{
  "num_hidden_layers": 15,
  "hidden_size": 320,
  "num_attention_heads": 5,
  "num_key_value_heads": 5,
  "head_dim": 64,
  "intermediate_size": 1280,
  "vocab_size": 8192,
  "hidden_act": "swiglu",
  "norm": "rmsnorm",
  "norm_place": "pre",
  "norm_eps": 1e-06,
  "positions": "rope",
  "rope_theta": 70600.0,
  "rope_fraction": 1.0,
  "qk_norm": true,
  "attn_scale": 0.125,
  "bias": "none",
  "tie_word_embeddings": true,
  "parallel_block": false,
  "init": "uniform",
  "init_std_qkv": 0.02,
  "init_std_o": 0.00366,
  "init_std_up": 0.02,
  "init_std_down": 0.00366,
  "optimizer": "muon_variant",
  "learning_rate": 0.0114,
  "lr_mult_down": 2.0,
  "beta1": 0.9,
  "lr_head": 0.00801,
  "warmup_steps": 46,
  "schedule": "cos",
  "final_lr_fraction": 0.1,
  "batch_tokens": [131072, 262144, 524288],
  "max_seq_len": 512,
  "doc_mask": true,
  "z_loss": 0.0001,
  "train_tokens": 1076000000,
  "max_steps": 4280,
  "dataset": "wikipedia_en"
}
MLP neurons of a small language model. Each row is named by its layer, matrix (gate and up: input weights; down: output weights) and neuron, and shows model dimensions 112-207. Each number is 200 + 30 x the weight over its row's rms, rounded and kept within 0 to 999. A neuron's up and down rows have the sign that makes its largest values positive.
After each neuron's rows, "fires after" lists the tokens most often just before its 100 highest values on Wikipedia text that the model never trained on; "fires before" lists the tokens most often just after its 100 highest values on Wikipedia text that the model never trained on.

L10.gate694,207,228,200,198,170,189,269,280,161,206,226,222,191,255,213,185,206,161,259,205,224,202,197,150,164,181,224,228,206,192,171,235,242,282,139,186,248,217,264,239,166,210,211,246,177,203,152,250,183,237,210,189,201,213,155,175,193,235,173,202,218,193,205,274,202,177,219,231,262,236,224,212,225,192,267,255,176,238,156,175,175,189,238,238,188,249,224,239,191,213,240,266,265,137,173,155
L10.up694,162,207,229,179,184,183,208,163,147,171,239,230,203,243,150,193,228,169,207,216,231,151,187,139,223,187,172,209,142,211,201,183,229,210,186,240,167,181,211,188,264,186,226,254,188,170,199,112,213,193,207,203,205,211,237,214,213,196,179,210,168,211,214,166,193,167,223,208,185,135,154,194,147,134,197,180,175,177,206,233,168,159,248,206,229,217,234,223,233,186,144,256,191,218,300,197
L10.down694,130,197,154,189,215,230,203,235,203,190,188,191,184,206,183,257,192,191,156,176,219,221,166,128,185,192,231,161,149,154,215,229,186,176,207,202,151,177,184,143,195,206,195,179,199,151,216,120,150,181,228,234,172,210,191,231,199,212,191,245,176,176,171,264,240,200,248,211,218,192,168,194,238,177,208,220,222,189,179,180,137,196,164,171,200,211,223,202,203,176,180,180,258,172,177,219
fires after: " |", ":", " of", " ", ",", "5"
fires before: " |", "2", "5", "1", "4"

L5.gate1125,235,211,222,184,209,203,171,217,123,209,191,206,229,236,201,193,225,154,250,198,141,186,181,194,191,206,173,173,166,134,249,186,205,146,229,205,205,159,244,181,198,187,217,181,170,207,232,194,194,207,171,217,190,197,244,222,239,206,152,202,221,216,243,176,186,199,218,154,201,156,197,197,207,175,226,180,225,161,193,240,202,155,149,255,213,149,187,162,186,187,224,168,198,188,195,203
L5.up1125,212,230,202,191,242,180,170,213,159,183,153,202,210,250,123,215,168,185,256,188,209,212,185,176,173,164,176,177,249,164,185,198,183,165,231,161,173,218,240,172,192,189,199,193,181,194,196,213,200,226,250,195,191,195,212,242,219,174,230,239,201,208,205,245,164,185,194,178,211,170,180,147,188,186,192,228,181,177,198,240,196,201,195,244,175,175,238,253,152,187,256,170,108,206,201,234
L5.down1125,214,187,226,213,193,202,215,192,232,144,148,237,143,178,154,180,194,178,198,184,213,171,253,188,198,142,174,214,159,181,195,145,226,236,177,153,180,233,272,210,244,174,239,198,245,205,286,168,175,223,240,256,171,226,209,237,155,299,152,196,174,246,193,150,215,239,205,180,190,198,201,140,192,190,244,189,212,179,186,178,193,233,209,232,213,213,237,193,215,208,177,221,232,206,203,222
fires after: "1", " sac"
fires before: "6", "9", "7", "0", "8", "th"

L10.gate335,243,211,177,275,186,199,185,269,194,272,236,209,246,194,198,159,177,195,203,203,215,211,219,214,204,178,218,191,218,253,263,232,190,163,187,203,242,144,238,183,196,189,166,126,223,193,170,208,157,225,186,161,192,181,224,205,172,164,199,200,205,209,164,182,202,216,191,193,163,245,207,240,168,169,219,183,211,232,217,247,157,222,221,190,174,253,161,214,214,231,202,229,205,167,195,183
L10.up335,171,201,199,234,159,209,197,202,193,208,206,213,212,198,207,181,184,186,178,238,221,193,187,220,203,200,148,229,226,239,197,203,192,221,169,161,203,124,199,203,187,209,186,149,233,210,118,144,232,223,174,148,209,170,168,233,225,216,138,212,163,227,244,214,215,200,205,188,208,213,162,196,193,213,209,186,189,196,194,176,150,191,202,187,250,182,242,182,214,211,227,191,229,173,182,207
L10.down335,209,185,225,235,221,215,197,204,204,140,178,231,177,188,186,204,211,211,248,260,227,149,206,224,178,188,177,199,206,214,144,231,219,209,182,192,177,228,149,219,180,125,212,192,184,191,171,189,191,131,186,199,202,172,242,215,249,206,252,172,171,236,230,227,213,195,156,282,160,180,177,156,228,259,227,195,225,154,196,186,140,165,154,213,234,217,185,260,239,200,183,159,176,152,216,204
fires after: " |", " |\n", " W", ":"
fires before: "|", " |", " ", "$"

L12.gate601,180,219,216,191,199,221,192,194,237,227,213,200,178,168,163,209,236,238,181,246,230,272,170,184,166,170,206,196,170,157,246,156,197,252,191,197,197,230,132,212,210,255,127,234,139,191,187,176,219,197,272,232,162,232,226,223,273,183,191,219,227,165,164,234,189,181,185,214,211,206,159,204,225,152,223,189,188,215,257,215,218,201,200,185,183,238,194,208,189,192,188,259,181,173,187,184
L12.up601,222,214,171,199,187,219,250,205,236,210,186,207,241,168,182,181,235,156,169,191,216,197,179,206,195,220,169,192,147,175,256,184,200,198,238,192,223,269,214,218,224,221,210,153,207,189,235,219,219,198,216,228,274,179,193,275,231,174,196,200,181,227,175,233,173,193,199,213,161,152,236,234,143,205,238,227,189,137,194,171,206,170,257,202,151,204,193,156,239,216,160,177,191,238,162,179
L12.down601,160,190,263,168,211,277,207,188,202,224,187,169,187,186,171,211,169,163,199,204,246,165,184,231,189,225,179,238,168,251,196,225,210,208,197,209,195,170,237,204,194,258,218,204,229,246,154,153,144,139,228,235,211,209,241,204,227,203,238,196,178,199,190,244,222,234,175,187,191,167,205,205,224,195,208,175,272,146,218,189,205,176,190,197,202,192,169,125,217,221,201,168,215,232,152,236
fires after: "9", "0", " ", "8", "1", "–"
fires before: "6", "7", "9", "8", "5", "1"

L12.gate1228,192,175,191,191,159,196,203,181,230,169,199,188,211,216,156,205,262,183,160,214,212,263,186,197,205,243,198,140,263,204,185,173,207,166,133,202,212,210,172,175,237,227,184,136,197,167,217,184,219,232,224,191,162,228,236,242,263,251,230,185,200,211,211,197,135,206,155,198,222,226,171,218,238,224,193,195,180,252,207,202,216,233,220,166,177,184,257,199,198,220,211,231,170,203,231,199
L12.up1228,178,250,187,220,204,220,218,203,172,163,190,172,198,188,193,219,205,232,179,217,252,210,246,135,237,209,186,251,191,184,108,218,165,211,235,209,201,194,189,271,170,136,172,211,190,208,205,180,180,189,144,212,244,227,169,205,202,195,201,228,213,184,189,223,152,192,190,235,190,187,191,200,223,203,192,210,225,229,187,250,298,125,245,214,193,198,191,163,219,234,163,260,211,209,184,218
L12.down1228,166,149,241,148,145,266,218,191,239,163,184,153,227,202,222,155,184,159,221,200,184,200,229,206,167,246,127,212,177,196,222,232,157,209,219,163,246,166,218,165,175,239,203,208,170,220,208,228,220,217,208,229,177,242,195,205,229,179,233,200,204,190,235,252,206,239,243,206,166,200,174,207,152,180,173,273,199,207,210,234,206,229,189,216,211,242,203,250,163,205,204,190,196,239,226,165
fires after: " |", "7", "6", "8"
fires before: "1", "2", "4", "7", "5", "6"

L9.gate1046,238,234,229,221,245,175,179,226,197,177,172,248,247,222,176,196,192,215,200,173,186,203,198,156,196,121,214,191,232,173,244,212,233,228,202,186,214,181,197,194,176,200,243,222,211,197,193,205,180,99,237,199,156,215,155,177,201,215,222,172,216,231,213,185,171,193,207,209,265,150,209,228,248,201,242,265,235,199,164,178,186,208,181,197,233,191,208,208,220,220,235,165,147,221,131,228
L9.up1046,154,221,258,230,224,229,178,226,162,228,255,213,275,231,190,213,158,174,222,237,256,264,193,218,226,175,143,195,206,207,159,174,249,160,207,233,184,197,244,209,205,202,204,291,219,218,123,166,182,217,251,142,179,247,198,236,192,220,239,236,205,170,198,211,189,247,246,202,202,177,164,202,210,211,217,185,196,191,203,235,254,218,185,199,211,163,235,204,201,224,197,227,251,173,176,203
L9.down1046,166,223,199,240,182,266,187,248,204,187,207,221,219,216,187,269,242,191,237,198,206,202,238,135,223,160,232,183,232,192,205,181,177,213,189,128,273,203,228,157,199,168,146,245,182,228,204,193,225,210,151,197,217,214,177,185,150,202,209,228,171,241,199,240,160,249,199,156,233,145,195,254,251,177,169,196,208,211,197,196,216,187,198,211,187,208,185,207,206,200,189,140,280,218,148,242
fires after: "1", " ", "2"
fires before: "9", "8", "7", "2", "1", "6"

L12.gate66,124,148,220,219,198,180,185,186,180,267,212,201,215,149,189,187,228,212,185,201,226,210,246,188,196,186,252,212,179,188,204,267,213,115,189,223,236,206,255,247,166,149,140,166,248,205,197,229,248,219,224,213,171,226,158,163,136,236,242,180,197,214,153,230,162,209,209,211,219,181,205,236,152,180,211,189,197,274,150,214,149,202,180,235,227,254,190,182,200,211,215,204,225,222,183,186
L12.up66,122,201,209,157,200,189,218,186,181,251,157,198,218,178,188,246,185,223,176,221,213,152,220,183,236,178,227,243,251,114,230,220,180,156,193,197,214,129,265,237,188,167,143,190,227,169,168,219,228,252,239,227,178,159,185,175,198,219,181,185,168,231,192,241,203,253,239,277,179,186,158,178,205,205,207,224,218,210,212,221,140,176,175,183,238,157,208,148,201,155,181,204,172,216,224,203
L12.down66,241,182,162,210,194,237,250,206,183,238,188,226,218,172,170,287,189,211,233,233,188,216,193,207,259,212,207,172,174,227,177,179,174,135,206,223,202,178,140,176,130,179,174,185,200,184,195,220,194,199,225,241,190,207,189,194,142,169,207,221,228,231,223,171,154,151,189,222,145,245,211,200,176,222,241,193,205,242,167,213,209,158,177,211,228,207,147,181,224,218,174,250,216,229,235,216
fires after: " |", "|", " B"
fires before: " |", " |\n"

L12.gate988,143,199,206,91,213,196,181,205,232,172,257,229,189,222,186,174,183,206,204,192,215,235,165,202,203,171,198,217,183,225,153,238,177,246,189,215,185,197,195,210,232,197,216,187,190,155,174,187,237,218,242,159,215,214,173,205,206,189,187,196,235,172,231,231,124,229,180,194,187,203,156,202,232,160,223,222,200,222,200,246,220,173,219,197,192,228,205,173,198,191,196,231,223,205,194,212
L12.up988,207,220,236,181,191,263,201,152,227,220,212,229,185,181,224,207,196,230,180,209,247,228,194,196,182,206,165,168,195,230,158,236,233,221,211,191,193,229,177,174,214,155,111,212,199,179,194,190,155,203,168,190,183,227,224,192,195,195,188,217,183,141,210,157,224,247,200,261,174,204,220,228,189,195,245,196,142,170,186,184,217,171,198,134,199,205,242,213,210,211,196,193,214,191,218,172
L12.down988,160,209,235,218,180,183,201,218,226,214,224,197,168,218,193,183,209,198,174,210,209,224,256,179,245,185,212,233,159,237,213,205,261,187,221,211,253,212,209,191,158,196,179,176,201,197,230,213,167,180,219,249,185,258,241,175,173,207,231,200,189,193,180,249,201,157,178,190,235,137,189,210,180,200,267,218,183,167,203,201,167,179,221,232,278,194,178,216,148,195,214,237,209,220,202,214
fires after: " ", "–", "|", "0", " |", "9"
fires before: "5", "6", "4"

L10.gate222,182,174,149,158,206,148,230,208,170,213,264,201,191,186,182,197,267,186,205,166,237,217,219,163,221,182,169,201,229,244,224,174,202,172,222,229,182,171,253,212,190,181,201,236,212,186,153,201,187,141,207,222,245,235,176,239,139,191,225,212,208,251,221,219,237,151,183,224,207,234,179,225,178,148,197,264,188,235,144,205,202,219,178,234,214,188,220,204,207,201,211,229,194,242,234,187
L10.up222,186,196,204,204,210,204,177,212,265,176,196,136,233,186,241,176,179,270,188,186,204,204,156,176,211,194,203,164,256,194,208,206,212,237,154,178,234,225,276,165,220,173,207,164,212,195,213,174,178,195,187,202,183,196,198,240,126,185,220,231,194,234,187,213,176,186,175,206,141,188,197,176,204,164,174,251,212,236,241,197,197,154,194,198,188,187,166,164,181,188,153,176,161,229,204,216
L10.down222,215,222,219,212,182,217,195,160,238,201,191,201,218,185,204,247,229,166,210,221,200,223,200,206,198,227,187,185,185,243,207,173,168,189,188,214,232,193,237,182,198,228,209,231,113,212,195,199,164,216,230,184,184,207,186,196,258,196,230,223,211,262,200,211,168,186,185,173,217,183,218,228,176,235,171,271,143,190,233,166,192,180,200,211,202,212,219,245,174,231,184,179,202,152,163,182
fires after: " ", " |", " feature", "PS"
fires before: ":", "0", " |"

L12.gate582,255,259,207,199,231,187,191,121,200,225,169,208,151,192,184,168,218,213,205,247,208,198,216,144,175,189,173,199,227,142,174,240,255,223,186,176,172,177,270,187,234,186,221,184,162,230,201,210,224,204,211,170,207,169,276,151,203,200,168,194,240,175,193,203,180,214,161,231,228,216,146,176,184,188,163,172,184,211,172,172,184,223,181,215,206,198,171,181,239,190,161,192,231,206,194,305
L12.up582,202,231,180,188,263,272,167,188,173,227,176,208,172,175,195,192,242,243,161,221,200,169,186,186,172,175,230,178,117,149,194,228,192,230,124,170,227,170,268,206,201,171,194,184,182,229,221,195,203,193,201,186,214,142,220,200,194,224,203,191,225,195,242,187,220,172,202,216,232,160,163,222,202,170,194,251,204,167,188,228,157,204,213,211,181,191,210,255,203,190,185,224,192,165,137,230
L12.down582,199,209,217,241,197,211,184,189,189,246,195,165,213,188,216,190,124,198,209,212,219,220,257,211,190,239,207,180,171,177,206,220,223,191,212,218,224,155,199,194,177,208,226,247,186,221,157,164,235,232,176,177,157,179,199,237,231,211,189,190,103,165,160,191,242,145,144,211,184,209,189,225,173,235,218,187,194,195,214,209,224,231,183,209,250,175,180,163,212,187,187,192,169,179,233,185
fires after: " ", "1", " |"
fires before: ";", " |", ".", " "

L4.gate949,236,211,239,208,209,164,221,203,179,169,192,174,226,267,238,178,194,218,171,203,221,225,219,157,199,154,180,196,232,164,205,211,201,173,177,157,200,183,246,200,235,223,174,216,193,201,212,211,210,218,211,227,212,228,176,186,247,200,148,138,176,209,161,199,225,230,182,205,268,216,219,242,207,242,235,246,164,199,170,209,214,194,225,207,220,210,214,253,190,193,222,273,256,125,153,160
L4.up949,225,231,192,221,208,185,248,220,217,197,155,214,243,217,169,115,212,175,196,258,194,218,226,215,230,205,234,221,219,242,175,148,204,177,202,168,227,169,218,209,216,196,267,212,232,201,167,151,194,227,247,164,167,228,222,198,177,190,214,139,201,171,166,196,184,191,189,196,221,187,250,206,202,217,226,179,229,211,188,202,229,279,209,184,192,150,220,183,203,203,205,199,231,154,200,202
L4.down949,194,139,224,182,152,172,195,158,203,217,165,215,265,195,186,210,193,213,189,197,183,151,208,212,205,227,187,223,237,259,179,155,179,231,159,219,174,222,198,205,168,219,224,124,206,213,252,223,244,180,221,147,228,210,211,189,188,191,226,214,174,275,210,179,164,186,224,162,279,215,199,200,189,257,235,156,192,214,237,196,193,236,155,208,178,242,240,158,227,226,210,164,238,148,252,148
fires after: "1", "2", "0", "3", " F"
fires before: "0", "1", "2", "3", "4"

L4.gate659,224,156,217,200,187,186,191,170,162,216,188,191,181,230,206,178,273,205,161,195,165,263,167,181,223,223,254,192,243,226,242,192,227,151,159,202,219,210,185,131,181,209,141,206,212,188,206,197,274,197,199,264,189,282,206,164,194,215,178,206,219,155,223,185,188,262,182,131,220,206,169,218,218,191,160,221,225,171,184,213,258,186,184,135,262,206,158,213,194,203,172,190,210,230,189,233
L4.up659,206,204,194,194,154,211,166,142,175,189,185,242,224,148,198,194,230,213,182,238,177,190,201,216,193,188,249,191,181,131,191,183,147,207,153,184,173,233,211,172,198,181,147,240,190,194,168,220,179,202,197,252,178,226,223,225,208,204,152,197,208,218,210,142,198,223,196,230,121,193,175,219,279,193,171,210,266,168,186,217,229,204,176,197,222,222,206,210,212,174,183,226,177,216,244,210
L4.down659,188,241,178,217,151,194,157,193,232,163,172,223,161,217,126,212,218,231,213,222,245,187,162,225,206,204,232,223,213,216,195,188,196,220,182,208,165,192,180,150,183,190,202,214,150,233,146,218,164,175,197,213,171,211,172,212,179,218,143,198,187,224,251,153,164,194,192,218,242,206,190,199,229,187,154,216,216,202,209,193,191,207,149,153,229,219,225,205,243,195,146,212,223,264,185,220
fires after: "-", " Preceded", " Succeeded", "″W", "|", "″E"
fires before: ":", " /", " Total", " |", " Density", " Summer"

L9.gate1268,201,169,204,193,175,225,208,185,227,216,159,171,195,153,211,187,254,169,205,222,241,167,234,173,215,259,193,150,212,158,210,154,192,191,153,260,224,218,226,206,231,151,156,211,244,170,231,226,191,215,221,232,170,235,165,221,205,198,209,165,259,209,196,204,199,218,157,227,165,201,138,201,193,133,159,220,218,222,204,174,218,189,233,153,259,198,198,245,202,234,282,195,197,224,230,206
L9.up1268,191,216,193,163,149,243,206,232,182,146,123,193,204,165,211,224,220,172,182,201,192,208,255,193,168,244,147,230,255,189,199,161,155,229,206,165,211,187,218,193,232,198,157,137,180,218,250,250,240,231,215,229,190,196,127,217,191,238,176,233,179,187,231,211,214,211,219,234,232,180,147,201,198,188,191,183,199,190,148,257,246,184,181,217,237,225,177,206,156,236,187,287,232,199,209,187
L9.down1268,208,211,199,191,248,208,194,251,111,167,243,228,227,197,240,166,146,204,230,222,194,227,179,208,167,197,183,238,192,199,238,171,238,213,200,169,171,179,221,171,176,190,219,227,156,217,214,216,216,205,177,232,228,220,203,249,182,205,196,215,169,196,176,189,250,203,163,210,170,151,199,195,141,187,262,192,172,159,174,173,140,198,180,221,207,163,187,166,225,225,177,247,243,226,169,142
fires after: " |", " ", " W", "0"
fires before: " |", " L", "0", "1", " D"

L12.gate181,227,190,147,191,174,210,239,233,260,192,182,195,175,180,210,203,220,209,118,178,192,226,185,190,174,205,223,224,199,212,201,188,196,233,229,200,204,220,174,217,245,190,181,195,221,234,195,233,219,185,212,175,220,195,162,209,203,211,248,145,223,171,177,223,158,212,193,250,213,185,169,239,218,158,240,189,173,241,202,180,179,204,211,228,228,192,182,224,205,203,145,243,173,199,194,101
L12.up181,170,234,151,144,232,213,255,196,238,210,197,226,155,200,218,157,221,154,185,258,183,207,134,204,181,245,196,206,216,175,234,168,201,197,221,207,124,205,212,161,175,208,199,118,218,169,197,203,202,157,209,188,205,202,213,166,225,187,217,180,216,210,230,202,176,179,175,242,183,187,175,197,197,197,216,222,224,113,268,223,171,200,221,173,224,161,171,195,144,228,185,210,183,222,171,192
L12.down181,187,191,230,211,170,223,135,122,255,199,192,205,198,202,166,230,220,232,211,199,213,180,246,187,238,200,174,222,237,228,185,249,213,232,185,192,205,214,233,248,207,202,215,182,191,164,152,179,209,216,259,178,254,237,200,170,279,209,190,180,200,214,225,216,180,228,212,230,203,197,213,169,239,170,173,232,201,168,244,228,252,198,184,203,223,219,165,208,204,169,207,206,235,275,205,199
fires after: "0", "9", " ", "2", "–", "8"
fires before: "5", "2", "4", "9", "6", "1"

L12.gate173,258,222,199,215,256,172,192,242,187,154,173,193,164,229,230,168,211,187,238,239,229,201,176,151,227,211,246,225,173,132,210,198,216,199,224,184,182,221,255,218,229,230,188,173,203,194,190,194,245,199,205,239,201,223,129,182,247,185,229,189,191,132,210,222,159,150,176,233,231,231,237,222,197,190,217,187,163,263,216,225,173,200,209,236,190,208,163,219,244,209,212,236,192,234,210,234
L12.up173,231,198,227,238,254,189,252,221,186,149,255,175,241,161,260,195,168,221,181,209,238,184,233,215,200,169,236,222,147,198,198,195,226,196,229,197,187,206,233,194,231,185,160,171,201,173,262,173,220,219,248,235,178,159,196,176,278,171,172,171,228,201,225,235,256,197,177,207,246,206,164,190,135,200,159,225,194,233,172,164,177,211,213,157,134,189,154,185,221,177,217,200,166,216,199,230
L12.down173,258,230,163,210,168,246,173,215,234,223,221,225,184,219,228,247,223,197,191,188,244,226,233,160,232,196,197,203,224,178,222,195,193,209,243,131,235,204,198,116,247,243,226,151,215,162,188,259,185,203,168,202,201,260,264,196,194,185,273,233,202,156,203,212,201,206,210,215,225,246,263,227,205,196,176,186,166,160,153,220,224,146,201,169,211,166,205,228,189,193,194,221,255,207,273,203
fires after: " ", "1", "9", "–", "8"
fires before: "9", "5", "–"

L10.gate255,233,169,178,183,237,212,193,187,216,197,187,217,186,160,205,177,215,180,186,216,254,204,260,241,159,209,180,202,197,152,180,228,192,211,220,198,189,222,259,148,232,238,161,192,174,187,148,224,207,132,246,254,203,191,184,203,213,168,157,199,199,220,152,221,200,175,235,203,233,224,172,235,190,157,192,191,177,211,201,157,245,193,180,152,288,180,199,234,174,264,165,223,250,220,214,216
L10.up255,159,240,202,155,163,237,218,206,180,208,181,197,185,247,210,146,239,187,204,229,196,231,201,190,202,186,235,268,185,142,202,192,202,217,190,222,208,206,246,222,254,213,161,221,178,203,222,235,236,180,207,193,167,224,155,173,239,174,177,206,177,188,233,183,200,189,171,217,182,217,151,210,162,169,214,170,159,210,192,192,213,181,162,209,220,168,199,179,206,233,176,250,250,191,176,208
L10.down255,244,202,198,181,191,171,220,190,176,228,137,197,192,198,166,193,213,213,207,217,156,205,198,198,249,174,213,235,201,129,228,279,225,172,158,140,204,138,248,175,191,234,197,212,234,160,160,149,217,178,274,213,232,180,217,189,193,154,203,192,220,175,233,159,190,216,155,171,215,189,156,234,191,165,187,239,233,230,186,215,234,212,150,229,223,183,221,197,203,160,232,221,214,199,211,187
fires after: " ", "1", "|", " |"
fires before: "9", "1", "0"

L9.gate211,164,186,247,241,189,239,182,202,182,253,162,231,185,178,198,179,235,206,185,256,196,249,188,212,188,199,189,222,204,205,154,225,233,219,203,126,215,145,267,178,159,200,169,185,217,210,255,227,186,247,250,160,218,203,175,167,203,213,197,179,239,284,201,193,205,183,215,179,179,222,161,266,259,222,161,220,238,234,114,217,213,199,163,176,265,188,208,167,179,177,188,225,206,202,203,258
L9.up211,149,159,253,208,239,221,202,158,180,159,140,209,192,125,191,244,191,213,188,184,206,169,191,228,165,175,203,204,214,208,195,175,176,227,187,222,177,149,187,176,252,179,220,139,199,176,274,210,153,200,210,171,216,185,100,195,171,222,226,178,242,233,175,173,162,212,265,187,229,247,236,247,217,230,245,171,262,172,205,221,136,251,180,171,201,176,176,172,218,186,239,203,188,161,228,169
L9.down211,186,183,166,198,185,277,191,251,231,193,171,171,191,239,197,180,185,158,221,210,205,215,134,193,154,181,195,279,257,195,282,153,208,215,167,189,202,200,227,134,208,197,177,215,202,231,181,206,209,209,189,203,180,235,224,227,197,225,157,209,210,176,186,158,162,204,216,138,201,224,198,192,241,190,180,230,286,199,209,255,218,195,195,214,207,206,219,215,179,220,248,204,191,136,193,277
fires after: " |", " of"
fires before: " |"

L12.gate1057,271,147,186,141,230,172,261,227,212,206,144,222,260,188,181,218,210,187,218,214,215,177,253,162,225,233,191,235,185,209,253,198,233,212,160,145,191,170,230,232,185,200,152,220,226,226,199,218,205,213,248,163,214,206,165,171,213,151,179,227,198,245,185,258,227,200,184,234,185,223,162,197,132,240,240,251,223,185,180,191,199,198,162,195,192,183,179,188,184,241,215,204,182,183,174,169
L12.up1057,211,195,203,169,227,218,237,199,201,228,181,226,234,254,200,218,232,255,180,228,227,174,219,155,224,174,164,222,269,163,165,201,213,215,251,189,169,146,190,169,251,177,210,116,216,173,165,225,209,221,245,197,225,206,168,203,179,170,218,205,188,206,194,242,184,219,180,214,209,239,231,227,159,222,227,152,216,190,206,186,215,197,165,240,216,183,184,182,172,209,218,219,187,213,199,204
L12.down1057,195,199,204,233,195,187,218,173,152,234,229,220,189,180,164,156,166,205,194,151,181,203,241,180,175,167,218,168,209,158,231,172,287,179,182,181,221,163,212,214,199,197,184,196,186,199,172,186,248,190,186,244,181,187,241,208,212,177,192,125,222,203,196,201,239,187,238,241,217,236,224,201,227,209,199,175,188,208,198,264,200,162,244,245,201,201,187,191,213,186,242,258,247,219,232,268
fires after: " ", "1", "9", "–", "|", "0"
fires before: "9", "8"

L12.gate500,213,174,188,186,227,261,167,201,210,201,212,164,212,195,176,170,111,205,178,248,238,236,222,226,188,224,187,245,228,228,222,223,221,153,203,190,267,189,193,184,198,214,179,234,149,156,206,150,232,233,172,270,190,209,222,161,191,224,188,194,164,253,221,208,207,224,191,205,218,227,177,198,177,143,229,143,178,225,186,249,195,184,211,243,204,209,209,208,182,264,176,236,218,254,236,145
L12.up500,162,228,224,169,206,230,208,208,193,212,170,178,246,185,185,167,150,177,178,191,235,217,242,211,174,178,195,247,165,205,188,208,179,244,180,228,185,250,205,203,163,203,210,235,214,212,205,211,256,246,150,214,151,201,202,136,232,251,184,226,168,262,199,222,283,209,197,194,187,267,192,240,175,229,229,214,170,187,214,234,234,217,163,234,203,257,224,168,188,217,189,208,215,210,185,201
L12.down500,170,227,135,168,180,183,163,182,187,169,207,214,242,192,180,142,209,236,186,215,164,206,218,161,197,214,201,208,232,178,178,208,111,162,198,235,194,192,224,158,228,205,246,158,164,231,210,134,161,166,266,258,202,211,198,147,152,211,223,235,172,212,162,237,146,230,152,203,181,195,181,280,210,220,198,174,222,195,162,177,147,221,154,192,153,220,191,215,167,160,220,189,152,228,202,154
fires after: "9", "8", ",", " in"
fires before: "1", "2", "8", "7", "0", "6"

L9.gate532,206,164,246,149,221,216,218,172,199,225,112,193,151,231,236,239,164,190,219,177,195,160,216,177,158,209,185,217,163,205,251,218,227,222,217,211,213,229,204,189,215,202,161,240,169,234,182,199,192,212,171,215,214,180,186,210,208,213,220,194,184,161,215,144,208,187,220,225,198,205,208,181,153,227,231,188,128,166,168,137,207,132,247,244,229,185,196,187,167,183,223,171,232,237,168,164
L9.up532,236,166,216,203,177,198,188,191,184,194,153,192,208,227,176,128,192,210,201,197,182,186,214,216,179,172,190,278,185,187,186,221,195,195,200,194,201,216,176,236,212,169,204,199,172,232,149,234,210,205,230,198,176,180,224,216,229,239,153,170,220,223,195,247,187,220,152,227,272,261,208,203,169,216,280,203,200,258,210,191,232,165,211,198,196,193,147,197,216,180,192,214,198,216,200,146
L9.down532,195,194,220,186,231,231,188,140,240,225,200,229,207,184,218,186,176,166,218,207,176,176,196,181,166,240,136,210,191,231,180,256,214,215,229,169,190,221,172,208,197,200,196,188,178,151,192,187,248,205,230,204,184,201,209,188,169,229,214,183,150,120,196,251,201,181,175,152,240,141,162,263,195,198,217,223,208,243,175,179,224,148,212,180,200,176,188,217,140,181,205,209,202,258,159,208
fires after: "1", "2", " ", "9", "0"
fires before: "0", "1", "9", "8", "2", "7"

L10.gate513,234,215,188,241,174,201,190,190,230,166,166,193,201,152,174,221,247,209,192,146,252,234,222,206,245,173,191,209,232,164,168,187,162,205,218,165,150,168,225,155,206,223,191,228,182,211,199,177,214,165,272,192,217,207,229,220,156,181,185,197,197,218,231,207,176,151,167,220,253,193,162,230,179,206,224,199,200,235,181,210,234,178,200,207,164,173,186,207,198,231,230,199,216,243,212,161
L10.up513,198,178,250,160,243,190,226,140,198,214,233,172,177,211,199,190,206,222,198,159,175,170,204,156,181,270,180,124,208,180,189,202,160,226,187,163,219,216,224,258,205,176,201,266,239,267,168,191,165,201,207,218,224,206,169,203,215,183,188,185,202,168,206,216,167,238,234,180,278,166,224,197,168,198,196,210,200,189,226,159,229,172,186,219,264,202,253,148,199,200,184,168,203,214,195,270
L10.down513,185,216,222,202,178,232,233,198,177,213,205,227,234,167,218,180,222,207,249,221,146,202,229,188,168,257,173,246,241,170,192,182,189,246,175,227,205,211,230,175,151,235,238,147,202,199,171,217,242,172,232,230,167,241,171,204,205,223,213,207,241,174,226,145,213,207,132,172,180,234,203,186,183,225,202,161,198,253,164,181,176,196,136,209,173,238,226,185,248,154,215,220,195,153,206,175
fires after: " ", "1"
fires before: "9", " to", "6", "8", "7"